From a checkpoint of a small transformer trained on Wikipedia: 5 heads of 64.
MLP neurons of a small language model. Each row is named by its layer, matrix (gate and up: input weights; down: output weights) and neuron, and shows model dimensions 96-159. Each number is 50 + 15 x the weight over its row's rms, rounded and kept within 0 to 99. A neuron's up and down rows have the sign that makes its largest values positive.
Before each neuron's rows, "fires before" lists the tokens most often just after its 100 highest values on Wikipedia text that the model never trained on; "fires after" lists the tokens most often just before its 100 highest values on Wikipedia text that the model never trained on.

fires before: " |", ";"
fires after: " |", "|", ";"
L12.gate746:81 51 87 37 42 68 77 24 38 32 27 32 39 59 28 48 41 44 60 40 52 61 67 51 59 39 53 33 49 67 78 43 59 49 52 51 42 41 51 52 46 33 38 44 40 38 64 51 65 59 35 33 83 47 55 30 44 57 44 50 42 62 54 65
L12.up746:72 27 59 28 40 62 83 77 67 60 38 43 51 56 65 31 37 42 45 82 71 58 57 47 62 70 70 65 47 47 77 39 33 65 63 56 52 45 65 61 67 41 72 17 29 59 33 63 39 39 55 55 29 41 35 52 55 45 35 29 51 47 40 52
L12.down746:49 71 06 72 41 72 81 44 43 56 37 55 01 58 46 63 59 54 50 49 45 54 30 06 72 33 62 40 47 43 57 47 50 38 46 34 67 50 67 51 30 35 42 51 63 44 51 51 66 66 49 61 69 62 64 53 26 50 45 28 59 49 69 55

fires before: ".", "%", "″"
fires after: ".", "1", " ", "2", "0"
L12.gate10:48 46 45 47 61 89 20 27 60 59 38 30 45 63 73 45 59 34 33 49 49 46 40 30 39 39 53 42 50 66 82 39 48 65 52 52 61 62 90 42 49 88 52 32 01 52 61 43 57 36 43 49 39 36 61 50 44 24 38 51 44 55 24 60
L12.up10:51 62 55 52 51 28 55 45 62 31 70 27 36 33 45 81 59 24 76 40 59 46 54 51 62 48 71 26 75 58 24 70 38 21 45 48 38 72 60 47 49 64 55 56 49 43 26 47 70 54 56 60 85 40 66 55 54 80 53 28 57 68 82 80
L12.down10:56 47 51 33 62 27 24 50 76 40 60 52 47 51 55 63 60 83 55 54 64 36 33 20 52 47 62 56 52 50 28 49 64 51 51 42 56 60 44 38 64 51 48 50 63 15 42 33 37 56 48 68 28 71 32 21 61 40 53 26 32 45 46 49

fires before: "|", "-", "1", "\n", "2", "D"
fires after: " |", ")", "6", "0"
L4.gate462:48 49 28 41 57 70 34 27 34 47 57 45 70 41 28 40 52 40 76 57 47 63 46 57 55 47 69 89 56 80 66 59 64 37 72 65 62 66 36 60 35 59 49 60 49 50 25 79 63 36 26 71 40 44 41 25 46 31 43 67 54 63 38 45
L4.up462:63 49 31 25 52 52 44 28 70 49 53 54 81 44 57 50 45 06 64 41 59 76 68 48 58 21 47 49 66 65 52 74 54 81 58 58 42 62 19 57 56 55 59 64 59 70 45 49 60 55 21 63 27 47 47 24 41 51 54 48 25 40 51 35
L4.down462:50 57 42 46 56 43 58 50 52 55 89 60 67 62 68 69 44 52 31 39 62 61 38 24 43 41 40 21 26 24 26 75 39 42 34 55 47 50 25 45 58 63 48 49 44 72 53 06 64 58 46 31 39 63 54 51 48 45 39 52 54 53 56 49

fires before: " |", ":", " –", "3"
fires after: "0", "9", "2", "3", "4", "-"
L8.gate813:48 46 61 74 50 41 64 57 51 31 74 41 40 52 62 54 44 61 47 57 35 34 58 95 37 63 59 34 54 38 60 37 48 55 50 52 34 55 69 48 50 44 40 30 53 55 45 68 47 66 56 59 23 55 63 52 44 61 38 40 51 66 56 35
L8.up813:65 53 42 57 28 41 36 59 60 52 44 41 62 53 80 36 55 30 48 56 28 43 66 58 46 48 56 36 58 58 54 49 33 83 60 65 28 62 70 41 74 36 53 58 59 41 33 54 59 55 71 60 48 49 62 45 36 33 54 41 49 53 63 57
L8.down813:61 63 43 53 69 53 39 39 59 57 27 52 40 54 31 64 58 66 58 40 56 56 33 08 31 60 49 56 30 52 48 96 50 28 37 44 54 56 41 57 41 60 64 71 54 52 70 39 57 30 43 40 60 54 44 44 54 47 43 59 66 47 25 41

fires before: " |", ")", ".", " March", ","
fires after: "2", "1", "3"
L6.gate226:57 42 71 67 32 40 43 48 66 50 63 33 44 25 47 29 48 58 39 37 51 46 46 34 32 47 37 62 60 50 54 66 52 23 53 42 56 13 27 45 32 48 64 38 46 49 52 45 55 64 55 39 39 52 78 20 46 14 62 48 75 62 55 54
L6.up226:39 40 63 30 53 51 64 43 48 55 43 49 64 58 15 68 40 22 47 60 42 66 47 58 70 52 79 34 37 61 52 47 48 94 47 30 30 42 66 59 37 70 50 84 40 34 39 47 41 88 42 45 25 63 49 47 32 58 50 43 67 66 73 58
L6.down226:67 36 74 53 46 37 10 34 70 38 56 39 28 36 56 41 67 58 30 31 77 43 41 36 26 48 12 54 46 40 62 51 45 02 54 34 83 43 36 43 55 41 65 40 48 42 26 57 31 59 72 44 56 41 53 36 69 29 79 77 45 00 68 52

fires before: "2", " |", "1", "3", ".", "4"
fires after: " |"
L5.gate572:47 33 56 57 44 39 71 35 46 44 70 53 72 46 27 69 67 57 58 70 54 50 84 42 76 43 45 41 47 54 52 39 42 51 11 77 18 54 68 43 68 65 41 62 58 66 77 56 60 63 94 41 43 32 49 47 42 43 22 23 74 46 36 52
L5.up572:59 53 53 39 36 66 51 09 61 81 66 44 51 39 61 53 33 62 67 33 69 62 56 83 13 72 47 66 46 56 52 51 60 60 55 50 12 53 46 39 45 44 46 54 34 51 68 36 39 61 44 47 51 40 38 58 74 43 48 44 35 40 53 38
L5.down572:44 56 37 58 49 72 42 88 29 25 33 48 47 58 61 42 62 50 34 40 46 28 41 23 43 38 66 36 44 32 41 46 34 36 68 47 79 49 43 69 48 52 60 30 56 41 54 71 69 42 17 56 36 85 59 32 42 48 83 60 60 66 15 40

fires before: "==", "In", " to", "The"
fires after: "\n", " was"
L5.gate249:37 78 30 62 49 58 40 46 46 56 56 58 73 62 30 68 52 24 65 31 61 26 56 52 38 65 37 47 77 36 59 43 38 58 31 60 46 62 59 78 48 18 66 78 34 58 66 56 48 62 43 46 37 56 52 66 51 42 53 42 65 49 47 58
L5.up249:27 22 58 36 69 57 47 48 41 44 57 50 57 81 67 69 53 58 75 41 52 57 37 37 58 48 50 40 62 42 49 56 52 53 65 24 59 66 75 63 27 53 32 65 50 66 52 61 29 29 47 70 55 31 50 31 65 33 58 40 56 57 40 50
L5.down249:62 39 43 80 41 58 36 66 64 28 56 65 55 39 54 51 49 33 29 39 60 59 78 63 20 55 54 37 62 38 67 46 76 53 29 59 55 38 44 56 61 41 39 45 54 46 64 38 52 50 44 35 61 54 80 51 53 40 54 48 68 16 65 40

fires before: "2", "1"
fires after: ",", " July", " May", " June", "."
L6.gate139:57 39 59 91 66 42 70 61 22 48 33 63 36 59 40 52 26 42 56 26 32 54 50 45 73 35 51 61 46 42 72 13 57 24 39 59 49 30 44 51 42 46 50 62 37 48 26 55 51 30 60 40 96 52 23 35 42 75 45 78 34 33 57 55
L6.up139:31 55 40 37 37 16 50 10 47 40 52 63 53 68 53 44 60 58 64 41 58 38 63 71 32 40 45 55 34 62 47 59 52 41 53 38 67 41 44 39 62 43 53 56 57 44 59 67 65 49 62 65 63 73 47 30 79 34 56 27 63 52 49 33
L6.down139:53 55 19 26 32 50 48 49 40 39 35 45 77 48 24 68 73 52 32 50 53 40 48 68 73 42 77 46 44 71 43 76 54 43 89 83 43 64 59 69 53 26 56 59 91 27 52 49 61 29 35 50 42 43 47 62 69 72 41 51 59 48 52 50

fires before: "9", "8", "2", "1"
fires after: " "
L6.gate740:25 31 38 63 68 46 40 43 36 70 70 49 51 70 56 31 60 62 63 57 66 68 57 69 58 24 40 41 35 58 24 60 59 60 56 67 32 32 53 64 36 32 35 43 51 59 83 66 76 67 38 52 46 56 28 38 51 67 49 34 15 46 60 70
L6.up740:48 47 34 59 50 67 84 59 26 49 34 51 53 77 45 82 62 43 80 63 67 46 37 61 41 65 38 49 66 52 58 69 42 44 49 72 36 38 54 61 41 41 64 56 61 24 58 44 51 70 81 39 61 35 46 78 66 52 43 59 79 72 46 26
L6.down740:51 49 49 33 61 39 45 64 74 33 49 31 58 49 41 20 20 26 19 69 24 38 60 49 67 42 69 48 41 49 54 39 39 50 49 44 65 38 35 44 65 60 26 60 36 60 17 56 31 52 24 41 48 56 49 45 55 39 60 32 34 33 53 60

fires before: "1", "7", "6", "3", "5", "4"
fires after: "0", "9", "2", "y", "\n", " "
L12.gate534:69 46 62 46 67 55 86 64 35 23 64 72 45 84 39 18 57 60 57 23 66 46 48 44 45 45 39 60 71 50 19 66 51 45 67 74 66 48 43 33 30 45 20 49 58 63 40 42 42 64 64 43 43 28 63 57 49 41 50 45 76 42 41 42
L12.up534:75 31 50 34 69 30 32 38 17 31 68 50 14 65 64 28 64 52 76 38 60 46 41 55 51 96 58 36 37 44 57 20 42 47 51 45 55 32 73 44 35 30 47 54 87 48 48 66 50 48 49 33 56 79 59 54 22 15 35 50 33 25 44 49
L12.down534:68 40 48 58 41 63 29 46 48 53 43 67 64 59 45 54 53 31 58 63 36 43 52 79 55 43 51 33 47 30 48 44 58 78 52 46 59 23 47 67 35 10 70 59 47 36 54 35 31 29 35 48 62 41 76 36 49 61 50 58 52 22 53 48

fires before: "2", "1", "6", " |", "4", "3"
fires after: " |", ";", " March", " April", " December", " May"
L4.gate455:50 47 44 46 42 16 49 51 54 45 97 69 41 59 52 46 41 33 70 32 56 50 36 27 49 37 77 52 51 48 41 44 20 51 27 28 22 61 57 46 45 69 39 76 39 39 58 43 44 46 54 52 57 48 50 34 60 39 38 40 59 33 63 39
L4.up455:34 47 40 57 65 14 50 40 34 56 74 54 36 28 63 49 52 52 42 53 42 60 39 76 32 54 40 44 38 37 80 27 35 31 34 68 72 51 41 45 33 60 85 67 29 47 49 48 21 48 74 72 43 61 79 50 66 78 66 48 54 53 89 25
L4.down455:37 63 69 66 52 82 41 50 53 71 35 37 46 53 56 67 52 47 55 41 61 50 61 62 31 62 36 58 60 64 30 54 79 42 83 70 27 49 42 62 89 27 49 48 49 60 44 39 46 32 37 33 44 65 26 60 41 36 51 55 38 38 43 46

fires before: "2", "1", "0", "9"
fires after: " ", ",", " May", " January", " July", " June"
L8.gate752:39 49 63 66 58 38 54 11 64 72 69 61 44 42 74 41 40 48 57 42 57 47 27 55 49 46 42 47 48 48 40 74 44 16 70 35 56 41 57 42 55 28 51 42 42 29 53 36 52 50 48 31 56 27 64 30 58 65 82 74 55 48 35 46
L8.up752:41 32 66 35 71 55 43 75 89 42 72 23 72 69 42 61 52 50 49 65 53 39 62 33 50 82 66 44 41 49 53 41 58 50 60 38 33 59 69 60 41 40 80 52 44 35 41 71 55 18 52 44 75 57 36 54 41 52 70 48 61 33 38 47
L8.down752:51 59 64 54 52 53 65 45 33 34 77 57 87 37 76 38 53 35 46 70 25 69 36 46 50 72 47 46 49 37 51 62 61 40 34 48 30 47 55 50 59 47 50 33 54 77 49 59 47 43 58 26 78 75 47 57 28 59 40 75 49 49 54 64

fires before: " |", " votes"
fires after: " ", " |", "2", "1", "|", "4"
L12.gate785:53 62 57 55 87 47 43 61 55 48 33 52 86 82 64 42 42 89 62 61 50 55 53 58 59 29 10 73 41 61 62 62 45 47 74 38 34 53 40 54 52 42 41 33 57 53 32 34 52 63 30 28 64 31 53 35 50 62 46 50 50 67 36 62
L12.up785:31 30 54 46 58 35 28 34 43 62 28 71 56 25 74 42 62 59 29 42 52 66 63 24 37 65 34 51 77 32 50 37 64 65 04 61 48 37 23 59 46 38 58 56 53 46 54 40 54 50 50 71 70 50 59 56 28 37 53 67 53 29 46 61
L12.down785:34 59 53 43 28 38 41 43 51 22 33 46 56 73 36 59 35 48 53 44 46 55 46 79 64 41 47 51 45 31 50 70 74 33 70 50 30 42 41 68 67 75 66 48 38 48 15 44 41 82 71 36 67 54 50 45 61 60 65 65 35 47 35 18

fires before: " |", "1", "2", ":"
fires after: " |", ";"
L8.gate715:56 33 48 42 59 41 62 59 46 55 43 66 43 44 32 48 46 37 45 34 40 31 77 46 40 50 59 58 66 57 49 62 61 64 93 83 56 44 50 55 40 70 47 72 33 50 63 52 73 20 53 44 32 40 35 52 55 46 54 52 50 39 56 37
L8.up715:39 61 90 65 56 77 59 58 34 65 60 62 57 44 37 43 32 33 62 36 64 60 71 47 18 68 50 16 36 47 76 67 56 40 29 67 64 54 44 27 55 76 58 51 59 35 38 37 45 56 55 17 32 35 53 35 58 51 48 75 57 83 43 33
L8.down715:38 36 38 63 54 55 35 54 42 49 36 65 46 52 49 38 52 54 38 68 65 55 63 55 28 52 42 77 35 44 34 43 59 63 65 53 59 54 54 49 56 23 50 45 53 52 36 68 66 21 41 54 48 45 24 59 62 42 48 30 42 36 91 47

fires before: "==", "The", "===", "In"
fires after: "\n", " Al"
L2.gate784:28 54 56 57 56 54 26 55 58 47 59 40 59 27 43 59 37 14 75 51 77 66 33 47 39 31 40 76 35 34 29 59 55 53 23 41 21 55 84 47 55 43 77 49 30 42 68 41 70 26 41 46 53 31 58 39 46 54 54 45 56 69 36 46
L2.up784:52 48 60 44 66 47 35 57 48 53 41 56 48 42 56 59 30 31 63 44 83 68 43 60 35 29 45 66 22 34 27 53 60 49 23 43 24 74 75 29 54 47 72 37 27 32 58 46 64 34 55 33 42 34 53 33 47 57 57 46 49 65 53 46
L2.down784:53 64 43 30 45 46 53 48 64 62 58 68 35 84 49 80 43 76 37 69 35 29 57 65 46 81 58 39 55 54 55 46 54 59 46 36 69 43 27 32 42 68 49 51 38 64 45 54 36 63 62 63 21 55 45 62 59 55 57 60 54 60 75 52

fires before: "-", "\n"
fires after: ")", ";", ");"
L9.gate685:47 58 48 50 82 62 55 37 35 46 46 54 57 64 63 59 38 17 50 36 51 62 66 60 21 46 46 32 61 57 48 45 49 78 68 67 31 22 50 42 49 42 44 52 57 46 42 58 46 41 36 66 58 65 83 51 33 50 44 62 39 56 50 50
L9.up685:50 53 40 72 31 43 69 73 56 43 95 51 55 45 60 55 54 53 55 51 34 54 57 35 45 41 42 19 34 33 41 56 52 85 46 41 58 55 38 40 52 40 50 44 44 56 56 56 31 66 18 70 68 60 51 77 37 53 50 50 46 30 52 56
L9.down685:64 60 49 60 51 58 65 49 39 40 46 35 55 63 66 70 69 76 64 64 61 52 43 38 69 76 50 17 42 64 52 38 43 39 67 31 47 65 42 35 43 44 64 49 71 53 63 39 76 70 33 44 56 33 73 40 52 55 70 49 52 33 35 54

fires before: "6", "7", "5", "4", "8", "2"
fires after: " |", " ", "0", "1"
L12.gate59:68 39 58 48 62 39 53 45 40 66 26 72 43 69 58 49 63 40 48 91 55 42 46 50 81 65 62 32 68 63 54 45 56 38 60 39 51 38 33 40 53 67 73 50 66 48 42 52 55 55 45 75 71 61 74 72 67 55 16 34 73 41 33 47
L12.up59:51 53 41 40 50 84 29 56 38 86 23 65 54 47 64 50 48 44 42 56 46 44 54 61 43 24 55 52 62 59 58 74 54 52 58 22 36 56 66 22 27 53 79 42 38 31 43 63 97 27 43 62 49 35 57 30 26 54 43 41 31 39 55 36
L12.down59:79 24 55 71 79 47 48 55 45 41 44 58 21 55 66 62 60 48 54 57 57 62 41 48 71 53 57 57 39 40 43 57 57 42 57 48 64 51 36 41 38 58 42 54 49 37 52 63 29 53 67 53 55 41 65 63 70 72 99 28 59 58 38 55

fires before: "2", "1", "0", "z"
fires after: "2", " "
L3.gate714:71 69 92 36 62 44 30 24 57 35 45 50 56 49 29 39 58 39 42 40 55 33 70 37 31 63 79 34 38 44 83 42 33 40 47 32 47 41 54 35 50 62 37 55 70 38 51 73 57 55 47 51 61 71 51 43 13 47 47 45 23 49 66 52
L3.up714:56 51 45 78 25 59 62 47 59 57 38 72 37 55 59 35 61 56 70 35 39 50 62 34 61 53 53 53 40 43 46 48 59 40 61 49 65 37 47 31 32 64 34 40 25 58 29 69 35 44 43 31 52 66 40 36 56 61 39 49 57 66 49 70
L3.down714:37 37 69 42 65 47 42 48 46 48 58 58 46 49 60 51 31 65 31 83 45 66 67 70 55 27 33 57 61 36 26 65 41 58 56 26 58 61 45 60 67 41 74 44 66 40 62 32 73 54 27 65 61 30 48 55 58 57 54 12 49 56 35 38

fires before: "9", "0", " |", "6", "1", "8"
fires after: " ", "|", "1", " |"
L6.gate534:56 33 67 46 53 38 56 49 36 39 51 59 65 81 43 73 49 45 59 54 53 41 43 63 39 29 98 54 61 64 53 31 53 44 51 57 21 73 32 20 28 61 69 12 72 51 41 48 38 52 36 65 58 44 43 74 27 59 81 73 33 47 39 47
L6.up534:53 28 59 44 59 36 38 40 40 34 74 57 60 63 35 66 42 29 58 48 59 46 54 75 49 39 28 41 34 61 53 46 40 47 57 73 67 73 62 50 66 70 69 29 66 62 38 56 61 74 41 54 47 30 37 56 43 39 33 39 31 43 35 39
L6.down534:52 49 29 62 58 50 63 77 45 77 53 52 37 39 33 19 29 45 42 48 53 59 65 31 58 73 69 42 38 48 49 65 68 55 44 58 65 17 27 40 55 42 13 68 10 48 64 61 57 41 47 36 41 72 45 54 58 50 49 48 55 54 68 50

fires before: "1", "0", "8", " |", ","
fires after: "0", "9", "1", "8", "3"
L4.gate518:50 32 64 41 53 61 47 81 55 72 37 43 32 35 41 76 77 55 75 57 35 49 12 64 40 73 68 53 64 39 19 65 67 57 73 52 89 19 66 35 42 69 30 35 54 56 16 48 73 37 47 61 42 53 25 55 74 22 45 52 56 43 42 44
L4.up518:29 45 77 45 46 36 43 58 36 55 63 17 41 46 33 40 59 78 60 69 33 19 32 28 09 52 46 39 48 65 37 39 54 29 41 46 85 68 63 82 48 73 61 53 78 31 51 38 72 63 32 42 51 76 46 73 85 38 43 42 58 42 56 39
L4.down518:67 30 45 66 48 77 68 38 46 71 32 82 66 43 78 57 50 23 35 42 65 73 59 69 42 42 57 51 43 64 61 63 42 74 27 41 35 17 36 38 41 41 42 69 33 56 56 63 17 43 82 58 26 32 51 44 40 50 61 64 36 30 37 63

fires before: "2", "0", "9", "1", "key"
fires after: " ", ",", " (", "In", ")"
L12.gate830:39 46 46 50 71 42 24 66 12 61 64 51 69 46 59 54 58 59 42 32 32 31 42 42 69 66 40 50 54 53 59 29 50 16 71 43 27 52 66 50 63 42 40 62 44 37 40 65 69 32 59 23 39 37 47 60 64 41 64 46 40 51 46 64
L12.up830:19 66 28 38 76 39 73 47 14 36 35 41 51 49 39 39 75 76 37 41 62 78 61 19 14 66 52 32 68 24 57 60 33 46 40 48 30 28 46 42 41 62 45 63 58 59 44 54 45 40 67 44 52 40 69 67 51 49 64 64 76 58 42 39
L12.down830:45 59 23 61 40 46 42 56 55 60 76 32 25 60 65 50 68 45 47 59 63 51 28 35 54 68 76 47 56 39 56 45 54 54 65 53 34 55 65 76 62 41 62 77 76 63 46 47 62 42 41 59 33 56 60 64 27 55 34 55 29 50 23 38

fires before: " a", "\n", " an", "---|---|---|---|", "l"
fires after: ")", "|---|---|", "|---|", "|", "---|---|---|---|", " G"
L3.gate236:66 44 32 38 41 27 64 40 55 67 52 59 51 62 89 31 15 60 29 43 55 42 40 64 51 71 25 21 61 37 40 29 41 64 28 57 52 56 54 43 52 30 56 35 53 68 61 47 44 33 60 51 70 94 55 39 57 38 14 66 24 78 39 81
L3.up236:73 35 44 21 42 25 33 53 49 35 58 35 52 56 59 51 15 51 61 38 70 30 44 64 37 59 55 30 41 44 34 17 35 48 33 64 70 66 75 40 47 41 32 59 35 95 55 57 28 43 49 53 62 82 39 52 70 41 35 40 49 58 17 51
L3.down236:41 49 46 47 54 55 32 97 38 64 37 27 72 54 42 62 86 61 54 77 63 87 48 41 38 51 41 54 39 63 45 66 52 29 71 29 34 53 65 60 48 67 36 65 54 28 46 66 45 65 49 52 52 56 43 47 49 65 73 47 58 33 66 07

fires before: "1", "0", "2"
fires after: "2"
L9.gate500:41 35 41 59 47 41 61 46 47 51 24 36 34 87 27 51 57 61 24 21 52 43 36 42 69 74 30 42 59 37 49 51 65 25 42 76 58 51 53 48 40 34 38 44 61 38 68 78 36 58 54 35 47 54 70 30 71 52 72 37 54 32 54 80
L9.up500:38 33 34 49 48 65 30 51 64 58 47 48 63 23 50 72 31 38 68 56 34 66 34 49 20 64 67 51 82 39 56 54 30 36 52 47 44 71 57 59 34 25 49 30 83 55 31 28 37 49 60 61 14 55 56 45 58 57 47 30 27 53 75 62
L9.down500:18 53 53 69 58 30 41 54 23 34 43 38 30 68 47 33 46 60 24 25 47 28 56 64 81 62 18 58 32 50 59 44 57 54 61 58 71 34 46 45 48 46 82 32 32 57 40 51 46 48 37 37 51 60 86 48 48 45 42 28 49 55 32 53

fires before: " |", " ", " Al", " Q", ")"
fires after: "–", "-", " ", "1"
L6.gate335:61 61 38 46 36 57 58 77 72 49 62 42 49 50 60 25 63 50 51 55 31 36 53 70 42 65 23 75 49 44 52 46 60 26 49 27 00 56 32 42 24 36 81 25 60 52 46 47 46 69 30 74 56 56 71 38 60 53 26 49 39 42 58 45
L6.up335:79 60 37 20 64 47 58 59 60 63 45 45 51 39 54 54 50 64 29 51 52 51 35 42 35 85 51 65 58 51 36 42 73 61 56 41 19 40 54 34 26 68 72 39 52 41 54 45 45 67 11 45 34 39 82 32 49 44 29 50 42 45 54 43
L6.down335:71 62 50 42 56 31 75 42 49 30 67 31 38 59 43 40 43 48 25 41 74 40 46 33 40 51 82 59 61 36 29 43 72 64 31 31 29 58 54 69 26 43 45 40 57 39 69 59 61 38 40 26 46 31 57 35 39 56 65 65 75 57 57 24

fires before: "9"
fires after: " ", "1", "–", " (", "."
L12.gate766:52 45 43 24 40 54 28 64 28 45 31 53 36 40 49 70 43 29 60 53 49 55 48 43 70 35 66 40 48 41 51 57 37 54 53 65 41 65 55 37 57 51 37 39 46 40 67 47 72 38 41 14 70 22 65 65 52 69 35 40 17 54 55 37
L12.up766:49 18 47 38 49 47 60 66 26 74 43 62 56 59 54 50 40 55 27 14 31 46 50 56 52 40 65 56 62 42 48 67 42 43 52 49 45 64 48 76 39 74 41 65 65 35 36 34 74 55 49 37 25 18 42 34 80 76 48 37 72 64 44 58
L12.down766:46 35 41 28 52 47 59 30 20 45 52 85 50 56 22 58 47 45 65 33 55 53 64 46 67 63 76 62 48 52 17 60 42 52 67 50 45 66 47 51 45 44 42 44 37 44 55 52 73 39 66 06 58 58 50 65 53 35 57 37 72 20 48 57

fires before: "8", "7", "9", "5"
fires after: "1", "9", "8", "ud"
L12.gate137:28 46 37 91 60 52 47 60 30 57 67 44 25 35 68 49 54 52 39 48 68 52 49 73 49 68 59 47 28 60 80 41 54 85 81 74 36 22 43 61 27 51 38 34 32 37 53 67 38 43 52 22 52 38 41 50 56 71 44 37 63 47 38 28
L12.up137:49 22 33 35 52 73 55 39 48 46 63 49 66 46 39 53 58 40 36 53 39 42 48 37 41 73 57 37 68 47 43 46 52 29 77 61 39 84 65 56 14 72 77 45 52 43 30 43 25 64 52 54 50 17 46 39 38 62 36 46 37 62 63 60
L12.down137:31 55 60 56 66 34 71 76 61 43 63 43 15 64 49 39 40 49 62 62 38 46 45 43 50 17 55 68 31 47 38 72 84 41 49 65 48 53 54 51 25 23 44 59 44 43 42 43 68 37 33 44 33 28 35 27 38 80 79 42 36 40 50 53

fires before: "0", "nd", "8", "4"
fires after: " "
L6.gate506:36 56 60 64 33 60 53 45 22 46 65 59 72 55 40 43 61 63 66 43 24 53 29 61 32 90 42 32 40 62 51 48 29 52 74 43 59 49 69 32 51 55 56 19 77 53 18 48 69 48 19 41 57 49 50 09 42 62 64 34 28 67 51 34
L6.up506:40 59 48 38 38 56 38 50 41 48 42 35 32 47 23 46 67 55 61 56 48 57 31 51 51 39 23 63 72 75 84 34 50 85 30 30 34 52 60 51 44 17 36 63 49 36 53 55 27 74 54 53 68 41 85 64 29 69 60 39 62 56 47 42
L6.down506:55 66 37 73 52 80 54 70 28 39 58 55 56 38 58 44 59 57 40 59 62 34 52 51 23 56 60 50 39 42 46 32 55 30 50 69 58 55 74 58 51 70 73 46 56 28 16 58 60 44 53 41 25 44 52 47 50 42 48 38 52 90 48 47

fires before: "1", "2", "3"
fires after: " in", "0", "1", ",", "2", "."
L9.gate68:62 25 63 52 47 45 25 43 41 44 38 45 45 66 49 51 51 62 43 51 58 57 64 66 26 30 40 53 29 48 73 25 45 48 72 75 80 30 47 25 34 57 50 57 62 27 20 43 58 69 42 51 65 58 65 41 21 78 36 52 58 61 34 44
L9.up68:32 49 80 67 50 43 59 41 57 57 36 63 60 71 50 63 47 16 47 28 56 50 54 41 55 54 35 48 44 76 65 63 49 48 53 52 26 66 44 50 53 48 38 36 41 23 31 50 52 31 31 32 24 60 38 29 20 54 49 37 44 44 27 24
L9.down68:47 66 41 19 78 49 60 36 70 57 59 53 54 29 48 48 38 47 53 50 54 51 68 22 35 75 58 46 46 24 58 71 48 64 65 45 39 39 16 86 64 58 53 52 55 59 68 62 45 42 71 42 58 37 26 31 30 43 59 75 32 38 69 63

fires before: "4", "6", "3", "0", "2", "5"
fires after: "0", "9", "1"
L8.gate208:41 32 69 73 53 59 33 27 40 33 40 59 09 99 54 43 70 72 62 48 37 36 45 54 70 51 57 68 55 65 29 60 39 50 49 51 63 32 30 71 28 40 66 34 61 52 78 39 37 54 28 68 49 41 63 60 86 63 57 62 52 42 40 45
L8.up208:39 46 54 49 46 64 67 65 61 22 60 63 55 11 32 50 33 32 38 34 61 79 40 20 40 46 66 64 30 56 42 35 42 58 43 62 61 53 64 46 45 28 48 51 47 70 48 62 38 72 30 33 52 47 53 58 52 59 62 38 46 27 33 38
L8.down208:55 41 50 39 65 40 59 79 59 17 49 45 68 50 45 41 59 10 36 58 51 53 78 54 55 64 36 39 53 26 65 34 45 19 31 67 49 56 46 58 33 56 46 63 37 68 58 37 55 61 73 20 57 60 47 40 36 49 49 35 38 49 46 52